Weights of a small GPT-style language model, trained from scratch on English Wikipedia.
Architecture: RMSNorm before each block, rotary positions, untied embeddings.
MLP neurons of a small language model. Each row is named by its layer, matrix (gate and up: input weights) and neuron, and shows model dimensions 176-303. Each number is 500 + 50 x the weight over its row's rms, rounded and kept within 0 to 999. Numbers have three digits each. A neuron's up and down rows have the sign that makes its largest values positive.
A block is one neuron, or neurons of one layer that tend to fire together. After each block is what it responds to, as a language model described it from the Wikipedia text at the highest values.

L9.gate193:608507526545414520500497498537466497499572428534483526552532490558524538491373514456435375539534530472477438568489560437452483526556522513539430471519447576444413530488515461523423543497540498505476500591562524501520562450561440482513532476420468431508482553493403406511466526529463588483524510521547448542566477513507434545464422489495415510468568448509570449549568413474595505513571
L9.up193:531530538512478570500465600475542517501516416457461580403455438652486535457477598518608466531452397575526398514457577434516475497555592493587481458497444409501434543403597509475476519516665489477482519541572556371483523461483462523587524466518511528497491531561497468514568580526487576521557509548529523454547502502495465493472539525444519561526558515547536476521597551519534556478502
L9.gate764:456595518441469512441472568534525395489606536495490422529473501477485472544420471490436408515490451572443484487473557492537479556524626566513469406531468474494534492442562521516467564460434487552521466515438497500502426422545546515550518491470531573490495373473493385575524433472496546394509406495496485498441488565550498463582509532445609500445497535517520539508506411495508554497476
L9.up764:525525551536467537513546540551542495532520498474534523523517469562451510464476503470440451520551469531494488480576463477445515527469536525509562456552437533534487572484573569513496546469497535441470522513506539476438451450486515540545545463520574499556521605542446453538483611544567601586509531512471527455458422476490527542507523502444513521544554558553490498496472502490475513601503
L9.gate1099:502603521485541489427539493432511527486499508374481482540510523450456464491456521521486482445492507466422519514520541574430517498451533590439493426636466487511456441470480457494384575472538492522497481506555548474539515477616507508520511452494478662536520506481535475516528541398519557562540477512459560641475595534516508418431573539464539406401438563505538450545462484490528572486495
L9.up1099:573517430458506491453549638547472492440454496469481452510442575462479414512468492442457458450463509535552452563616498462426572513446578478468492491586383475568447473445421507527363538497465481472475349532537477430537523540509567492538486445423566545510548507444450416549502564435530556487558511554589532599555526473507571458469516504454516440512521481561529425493483563477484501535526
L9.gate1208:487528524565517593496524466474574500514523524429484455513481481557548556503492492534472513490488489545537662502467493515444418565482502530503480497499564426429408488626515504504592456533451485477485529472496522449501519503524434475495363539539494444562504471523425513549463474464549511608477476463406562484438498520580451519494427455483430434390507439495462572509523459530483606409510
L9.up1208:573517571547558548481494473562415538498508495441418455601469456420520458465465467517486457556493514457456457487501581427507558471556466558539442429431486537631451534433472487438507488572491513475531467528571514505484482500446451522509469408574509458514469540438467522565525474454435408520504596400452424582441544389448423527417552513571389427530506488440522487494487517553450546492484
Description: Adverbs and intensifiers that modify a following word, often the final piece such as -ly or -ally, like slightly, quite, very, relatively, initially.

L3.gate519:462511466386491565475570447469459466478499428466562483471508509438542532503465429512453483534475493645573470503596444470493539538480498478542584505550521500416495471503552579484475471461451520517544557420366551448507500480494489592455587587489529565436494423468440562583516479432514564601538506464520447487538478534527448554572463488451505514606479537548503460410470472491522516573570
L3.up519:474458472491477588452427494479497541545474511558559508542411488498392532449584553557479498518492538524523550485542482482469655483410446483493493495493553497564438446549514423450559497525543514473466510522402546398565442590456517509533521580443544531425584535553522469488477556524468539527501468629484488476534506520461617556526495522498480461458431470580611451448499506512503518400544
L3.gate596:461557585485510490495571478453427489520494493541464500441475495446404471502498577455568561553420542542553513462504523426547618505509530481515588466448483487464458583593512446492468574530608452474553458432485490513527511518529539454527546634443466467407464581407556533538449550602489604498551452585602518437464524474510476479480613470511491480419599505437498539537492574546545578490562
L3.up596:526534478533458476471525450447556473451421490566563541527580500526510534472573567504493460481424482504450545403485477434449514536468529485498428479501418459512535593488472534496462419497557500462511466443436624462569490385456539520523497605481444462527504476514611550541445503587462532550513479588455496526423489564538501485439430507491519410583488433478412502533627532463498469469473
L3.gate952:568499532461503502472447544430532540562461476471581520580454527543556538426490350474445448496542509456495525568495507493602527474544543493533513489543485431499463528589553534497472569493598552438498516440451481616407507494527547463418487471513446528522522530529494469480499494445490507425452535483486494570509490444502505482519535542470543449419616458524408459440542445446584503506545
L3.up952:524523495499562486454583521486479540623582534442492452438503467569451536628544535495506482440440421476548450607467491538439540517456511563515586534524463480432423493503525405490549510447327510432497591550513498478371542509381492432546462526537444504475520448460484533476501561453579517485474446464546515561461524521496530508549472555466497496435558489500493448434531423526468544493512
L3.gate994:509568508421482511473543571492605527437486503490489518506498558453512507526378493563546510543571470469478555444414374499638455491480549482512516503442500479520479524493560488567491507422472559537483417542439471430582644472471554500436396502474534551480490541480446440465521523443457430518448456595501480521532487560536520511418475477502518411509428535472411510471461570497545502497456
L3.up994:457539484452505542614517459504488488512474524445535540523446422432493483595437476471499479487487451507492503477507432540537482559468557545519482408451481371532497492424554474489481540411469520570430482425534541483487547415420430483436423451513518472490490582519496483531537563508468500375490552494539458400473469419595497424416450519449507419551491491439467563450486583434528420427331
L3.gate1007:548584485474474528546441495403552535551507577545473517532435515470453495547540470522567541493468485496438494443434504514443522517417453588443498517572481562394536444610624474503504484504565473510521494492541523605526523507515539566459428508465586443468470438415516616485387458376540531444475478417466472539513476444471553531445502431470490561434521478562503567554537429450432642463512
L3.up1007:537494491548513527569550492459501444490489516430512481504510509440390510599542455574545648536401420559511488460469535555540534376554576531399584542527504508419511553513477436449445472443412557441598459473544509449569465583473417523490506442553507424483460502510590542470396459511442591436434478478462415463467481471508450505541484475528464524391426472457534469478489486466461492531444
L3.gate1029:523636515422509534435538443586499617498433478555509474541533631483533430519550555478510546527487472591503458417564416484461530534544482564453514502399555510441521506518520488477415544430574452496442489523556557538539522505501477544486523522456486428487471468426660574475527448530549564540385459474592413504548456485441441448496554548456521412504547517445662462441434527547452484426483
L3.up1029:523511492494522428520570487439515520489478556467453534552480451432476483450529419504575522498546622459498440509424492493518551550514417565539455456499506451486513525424406585571526455481513471406520504468493558568506433488579475484486588514409481551516546594509487481474417556575575557578404413467486517524525457505523410539468460496519495585501505491511487502573453535440471496571509
L3.gate1051:475506489543505438542508465552549514415532536504469457505427444481501529464415497401471382447454421457531531518442434538578501525576481487507506383464493465499505518511424451430446520489495420609437582490535478593531529512460527548556507345536487383593436369435502561485537558454506487497568561531587408534475511498554420484464550523547530502443476507438471465480424631503521497573522
L3.up1051:411580493502434456464446436412549513577400530548404577544450549550540478543572510517513527398543527421545497528494637497567409471453530553399463524474536460513506441538605450551536536475529614515526549549494551408471510456475487588486435551567427476521506537480555480507466468473440597470493513553463467548485561538584430567550493460462524495502533479403502493473550504513470472479479
L3.gate1157:575463438485521554494474508458424501523514494467490483447523473594487528474610551539429535471565545466500525527509447555535431501566466561511527571459518477420503535507553560475505474516523464516541424449569544420492523456493461508468455514446524491471531547522464540541492437571455500458489457441560579511455497481583511482490499530511474402642462524516432436465502537527505415592487
L3.up1157:461475569517491498462495476561468418475437477445418466537524475600527457562481444543476449548525594513355616593493556489498527512576449574432551522486486479527498462558546495496484524448480575539430416405555461489482512500479530450516479498430559437451509568521430563495540395464502503506633551558468479404479530532460495457423496455473438473428470569447495411552456526519502564547473
Description: Fires on a short piece that completes a word after its stem, mostly the adverb suffix -ly (current-ly, like-ly, large-ly), also in, val, serve.

L3.gate73:541426524492527563453511512446413468390463449468491539471488468412510493457484530485515573536527430637497557439540559462478454451559508392524544593518484484466484513509571449559512462521469449436517550446509536603478504451460582505478542528563501490587468474482543483437507440559535467514444512403562444560573433502545509495481472578459565519608601471515468498507617478535457453516480
L3.up73:453484497594492585459561596554439485495613588573537437488512535464447550478494445529515477453569500533493502463468487532494465531471513450507517511455547458504543576401456481568481453530596527548532500553591480529544560534538476518458476506483582446561447424453425537473548540561509556374480433530449605509563526555568578465469418441494547542533475407513457406431481504379408592489588
L3.gate385:514509521510546483520563521463481615480417447446500505460614473553482504540566458494466501477477475544572435565562479504540416452470594483459509492523456602519478554494587427528492466496525415454550536549458512576553478516451541578553502544470465467542465477465473456459439499518504476532461519540510570555435532445455561510506630446542495455565428509490471523521587519587547398379517
L3.up385:507574546530467389436532509445554478503545445442575385542513570543442463456601517409474504512551549478464526547508490481490424514485413565491613609466495479464495535530579617491466520527501529459475477370498569514523467462537538471500443555425411490578480579545417419517414461543502500477385432542526506510550533546443460464513460568495458513488592501586494591417558536470490543520534
L3.gate406:514548442464509438562477568455482511542506570476488511461499521463544425479503539468463523515502494521566471496521555519436423552406544546517500404376499372542482557464536461480566421475484406464484580524574534491460541507511433553540454544461436379534407450483492516494495400465533479499466416427513541485523454561610482519478492519522513519530512422665384525424512481536512576487439
L3.up406:516544599587393568427575531567533519580544463508542458499542549473569547461432491524475475418453490548456529493583457393515544540523509450494503585611440531448390492446585542538500541475505508610489521543510569540459514493447543533535481567498590557512457502546431534511567509452494506478597626509479425499508510586431479530564544437471492596532488524520472548561562512425521440532431
L3.gate436:453538575583528464594328466489540530453510528510529546426462516562493619463547511365537464474584479558452560445483466481560512427464505552504480528489442498552401471521516553501475510476582571428467483468507490522493534517520475530524448422490556542470473508570462503448518557488524523538503463527564497450563518461434523547583515548503501523445505460595534525527476462500525516469453
L3.up436:442535437531438563456519485496541437442466564527447518558567442461469599451491474524553514479546534497469470433466395510486508481552532452467590576575538587515530561463442536442466492461537453684497551505516535508484484470566474518545470520521536460432481536532465435517550487437514559551489385487552519520648568488542528508521487540464500495412477421564527504518569473501491380538447
L3.gate649:426451560477513489434415529432391499508511515523451494404472500454446508542490495556502619423510524653584536384489561557468604489382448521487469543450433488563474523480524490524475529473480497525502442552426468466495546430534402524528526466522511542468602503579516505546460505571425494418564586598520413489486468487390490502546548486484571475553441471466486434525446430462476440489474
L3.up649:461538526467455504523504447456443534516483500527489558505523471438451524528522536525559474499477416519502494501581534411550475578513452522533504505410494367588458518477499552532436565539522489503493479544542372506511479592553543544498498511528426521482540502510562485511474497492470604510443525550523533524503519529436444494481549545501532521489591443444540471552545542580470512494498
L3.gate652:480446600495546493488513467441549454508485554406524493484567475450489430526522491516488490482447518519599573506439571437493430438497491530511539386569499441548523584486511549471535407562534423488469449581585460483537524579496564449475595521533492531463456454436544483537485448504541416476494507478525494612581524429475558523546437427518583455454402522480580570501541521407547444617454
L3.up652:416423541503559579496482497470522584477491584489433547510497597502366535475538466476416465422502520576520466558543489486393466462643500515477511473507556497405505508533523468505523432532496445459495402520500447462543449503487405528485485589521507514473513516534500507558551494520452449491434570561500469524556449527487414559475501303516612528429493496488453510440468527472474503590487
L3.gate747:524463462497460578510472555496496418600518592475523498485525476435516520575485486553492536551524520595371543535508509495588494580560511386516563489566548444533546396489430443439522391517502429551548435465419458531525432553434545502537481486559572487557476490468517503519461534516478434430498471502465553555467526533629497480373616484503525502498508523558537467462477540512530550488435
L3.up747:476439530481498512615512492542496443480493540446497586552488474544508439500425486462538498579492501554532520446537501538486431449511587455604507333551499482472454498576484487537524416595535516588553512572502523569532468479467585522520495511476580547442592503447465515468600499546481518479514443514417484502521659418474533488538562503542518431469488437535535501544479523575527469510533
L3.gate1247:518502441508486516532460633527474372430393419428515490445517450409460533514494554506571539485466448504531542494473445516389490456601454511445480432543525488429486556545535466553545534452462533487495475463521367482512494404585436536547519585516473525459525509397578519608427468476564552497478537408507509512399418489382505567586392469522532497537471503499433543542477589471416522487485
L3.up1247:585519410474431549508519565500549519475456509412464517478440376434536419536512486560518488516524471594479522452521575490455551462435549527503498510494537504423518423580422574517486560487541539495413472567523510465571493456467501431574439503486548451542409525556556514591500478423459456512382483589376498521395523467499432569601456476502539550540535520494471468450530571511484503544508
Description: Final word pieces -et and -ation (also -tion, -struction) completing a word split into fragments, as in poet, Vietnam, remuneration, location.

L7.gate19:473552442498470486524494510486478501451487490524573491527410534474544527542484560537466561508491431517493542561608593447464448521396516524477478490526518413522518550549479528591460397481460563627452502476495554518513505532552425454551491495446399538511434517494606418478481523479473583592504432497489562488405606485548387514531466543501528412488420482452558471493503450512449564351495
L7.up19:441484465552391470508402517542494512416485553576546497550515563524576482533520445443429527566516506554425494580422561491423524443504502524480525560528480451428540460451493461503493485469553553463461441479538531504472504491503552513453413523495519570502504550531550562608430604490433535451529529522551472452468519474413583534650440546481507455459504449473529480459459510566361500463477
L7.gate1091:404482523498514544460500571436523474527465507538499501525544494528528444500491463620419483530505521449466480510410465566458462471489515521475503555434505446522524504437457474569460522553539463580439525470620505468554501495505409364606501512464458508464466528517502473428595538517497521522425628503481570437525523503460548425592504514450533475478430540478473553483399586526506461476479
L7.up1091:438512425508602510423543552440563556559450467586463492595494547536528480394410571538506511414515399523497572538606521468552523374450483482604507485511512526535570420527429530497468419495537547552472604423422524455534563410493446396517461435482498567511594550436447468562509504499416489507531517447488470452475494494545445514491512440461464515461591551451420506465499507465506467572465
Description: Mid-word subword pieces, strongest on "ce" in "Succeeded by" in officeholder succession boxes; also "amp" (Southampton), "ce" (proceeded), commas inside numbers.

L7.gate814:511520586607520503460399500573443539487497526543476461528544481499552515543457531435502536460547488453500479465562461469466559449479569545429425472437467426524457453526441457475442530514476494481436508410579492470474492415461501468496518444487454482510475449526403521515579486498458504493479518590511422449530505412464508599504529553481479439461497532487596514450431390382451476458418
L7.up814:423477467504464450514608445499556499456440441590530439527466418465484517445376444516501564452498534411540512507520452552510495486575502537464494615502541352493553576560526522481463500533468476453465463434502513504534480598430559486486547480486538564485518507519564451464504438561514569519493551495560560419505537565528569558494414504507440512406556507462538460518488445510477536503565
L7.gate1152:511544492556594578574464468432444427501516504525494487480486439500429512546437648395485532487467509405464475530551531477525527475414534551504555510484526444581502456572518493580490458527427542584425573464483564480443527457496564371565570400472559503572507482463455478485683408553473500553532433570551512483570558430368511516459429481521522438490494532488585520520444446491505547443508
L7.up1152:418452454475369556452422532530570539513562479434496516472417395584454447447523506578446491492535370443480453494450613462516449597469499532446523548512385449593592463467524527442496596584552519489474447538532508512490528514462553494493423454462504549481502496519500475382546430497500519552581476503472548430407525527463514458505529547483452426560488547525571494449416469568448468432538
Description: Word-internal continuation tokens, mainly decimal digits after a point in vote-share tables (58.34) and suffixes like -ly (elytra, generally, currently).

L7.gate204:582481410507482501605536627501418520455435477527572555435528523516467467592542568489574452502465469445491570492501471519470615508507493574566480436470507521550614492435432526516461521456542568570468467495578490464480478483499507487505503560418454480413386563480540405480484462627490524466462401476465513520539424482446501500566564534518586470467522501539585612520490431535458441555480
L7.up204:509499526511454474568566530559483480501506409547598424574469429536415538450403525508536496489506512521486498424446470559578551497442477474457419526482525475487514371574424497480498397532451554593454515486510473461481458504494544423467561490486507516447550468489513464493419462412502494486396572518503550563517591495513502558548383615474567490567507495484468515497641498496519530422525
L7.gate513:467405406392542537487529507486441495591592399384451623485487471387431448412430487456439475525572585456474510546483460570438576534567499555469497496557488475541441479553604509607434524452465517493447458508586549451458483506505427522539510479434608446562501600523468449544400498507454440502386528527534462438499508442391566415500550471436528437535503494567552487472429499427496472426444
L7.up513:496399579589535556502588517420495581564463483571592479510533538584497537509606396492569449435523482570445480512553402548509591495423447536600537516463485416490544423453403413404568445451541481572511544526460594494468473507540531573484544465534392408478484505521471422527475426519568497482465564446420496542575451492590460518530459433546436524471465520502480515422510530519526455514501
Description: Short subword pieces just after a word's opening fragment, where the word must continue, as in St-et-ter, mo-d-ified, Win-nipeg, and Win in results tables.

L3.gate328:591448429501539468533478597555532448547569484570515426458572481472498501542494521508510462529530504434505492504528494573581466556468531522495492512463533414489507459528477537531486528494460470541541401512536540585589379553449455534461532454506456539549617544547534433507510523545419454476569464441469579487536471541607405506550498445456437541525442516515508549535432551598526531431457
L3.up328:479523496521492436537516484531528525554520518517461505474515536489622439516522539463532509538511444534505450493422508538463428533465570450544486455471454452452477422483466506493512506428405501560448505528490553582463419490467483492476576491441481498444584544637552443425569433499470499514606463499496482551493484578550448493577549429505543531543437589482515540520472472553572487445485
L3.gate559:512577494457473577416571481513458499537524645463469510452476497429431488513513518434500377543590423498539534527552450524455447524522528469512567597517549484528540470455492484526515507517556452488474488534512606517513515417508550474486553525458524482441544482498508482417520499534579503583456551458603508480461457521518527566592512406444432539550549507530440582533504564500482432553604
L3.up559:537558595480469464491503562453463571492517486489523531450530450537497557461533535557501493471446450474457513481480593544590589455515526479548444508375520411503542605504447493497494488565531472422575428409433461541552438594541642417468453532567544558501468449556511444467526561454463492470413491518502559614509563497494491486567496416575506570504551481484503519501467549436495506604498
L3.gate609:551464496430491521574507484502511547488439426504422575532485472529519520470477480538495486475626630460464511469490514501571513437494537510547453505540534545548567478584495467489433520453469438536527556517545548486434442518474402468436460503553548533506535491532624482513576534506538595477468558468440526512523457567436601528429597413498474425483489570503482395542534393527433665503521
L3.up609:478461518446546435478454573493514532500437362426559509488568479438449481431456432632483518516528548556563557446447480603438514536598516648574473554492509485471547477500470490426467500531433433541518502468453610484453541511450434512487518549619528480481529431504489447488552508532586508477462546465467391448441436524554528476411506508459453496477460472619569515545531522493495503394480
L3.gate816:452511523460612386396500485542493428425492575435470420524466525502489515446532451555468604514527512492475562444459600447506568508420525447433471543471439462526551410453554510563575512522471470547498454516507417469536525541513518437487537487562446582494437541523459497552485515360476394531511507442466499449566525493434478500447452537573483454441527517499455446424548475538495530470536
L3.up816:485441557598556510546476490496521418353495504473532500449466500582536482504590515491430520429482522438444496544477507537589576465521454470515510522558527518519584555374400500471589526433539540568464513385478481567462485428540535455510494435508559533536489462358457519511553488419538519509529449482516524431594569408511515488473492489511490417503443441469535513415475572474429502480492
L3.gate947:555608452469433495454537435588437494535490511472591456424524461550484523573565506451410447467573633491411434498467440421491553497514552621444513495474479569573497489487411485451527427485481447507485499570439466545535605507480511492573562528422501504509468499470497539495514519528536521681442571462537506516530516538473515455456381553540520520534511457514556483477523465558546476540625
L3.up947:504530582435414439497566490492568567481539422524444458417457449520463517493510462510412564452469470507508433508484460370490525531475579534545429514472477450588537479522518404502448513390507526458451499481489396602444445484512538474512484558462513514554582446435500501572516507458459522485415562518540479564487492520443499487568505506412509639460506517565522486542452494568569478575565
L3.gate1013:577467498513557584501526351495484459484421541463562462504455528413527544474465514481586526512558631556482450530493508527548432594465500513529523500458536491555518510464486496363434555544532534467505463533581442469529589477497503566527536457474545394657576501544551465411496563526406512469513414528447484497558487525494538534535481516502456460565543549455430548516448508571509505515444
L3.up1013:546550469498495490500599428425488569490415442543500419549461482463551547487454415458488567483502472505505439556518505544480500428528386587501438539490474522425537434380503433516516441463525512506500491549426506579508530520446482506432547584460408546482455613492396553522418427504519501540478510506458480536503446540542503547386470474516512478530416507504433448571440486502561458557519
L3.gate1176:454519554570524549433575499537552519563495522541498458432472491414565461445440549467466458483498470505512450531390430409396511490456462488526442549480473487430558582473519470402473445469470540554509577394543532528530589455524495404536483545512435507517489529463556521510498443490505368536480417472476539460493458457497472451521473484512505425510443588473447493465381402578470499498464
L3.up1176:476486461576498491514504540478538548464517435542569493419561499461527510531492456444507549580472489531442449484489540514526489518441495430513485488457506594612413446516433489452443543536451538500465548499550459507423462509474508494461479495509537453434480574552384452488450582584474342455432474585511509565549520605468527441521498510569545538503510493499539513539600478508382541435414
L3.gate1229:478476470477442538474436450440460492570522490503397497482457471585429426489508565537571516460527485480488436459457545513416414563506578537379476415407425581391430435465518463538475544466443499506469531579518437454456563514510548481475494427463564430476504535555447630526522496450503531489458585409475470564496555518481477483461533467428440442491515534467507531518519439487492509525445
L3.up1229:424426570515536552487585499522504438451482499491550472496549520476499527526462401494585511443433451455459520522435437597502533479409452566559544519459530487509568483504535441472542507449600595523574503449510458453483535522569578553462486536478434522558516400561515436468522542500476420582534459485473522421508468513419475572503481512536659533582457507489579499456431504507579459540495
Description: Mid-word pieces that finish a word, mostly "ce" as in Sour-ce, devi-ce, Hora-ce, and also ul, um, lin, as in asyl-um, Ber-lin.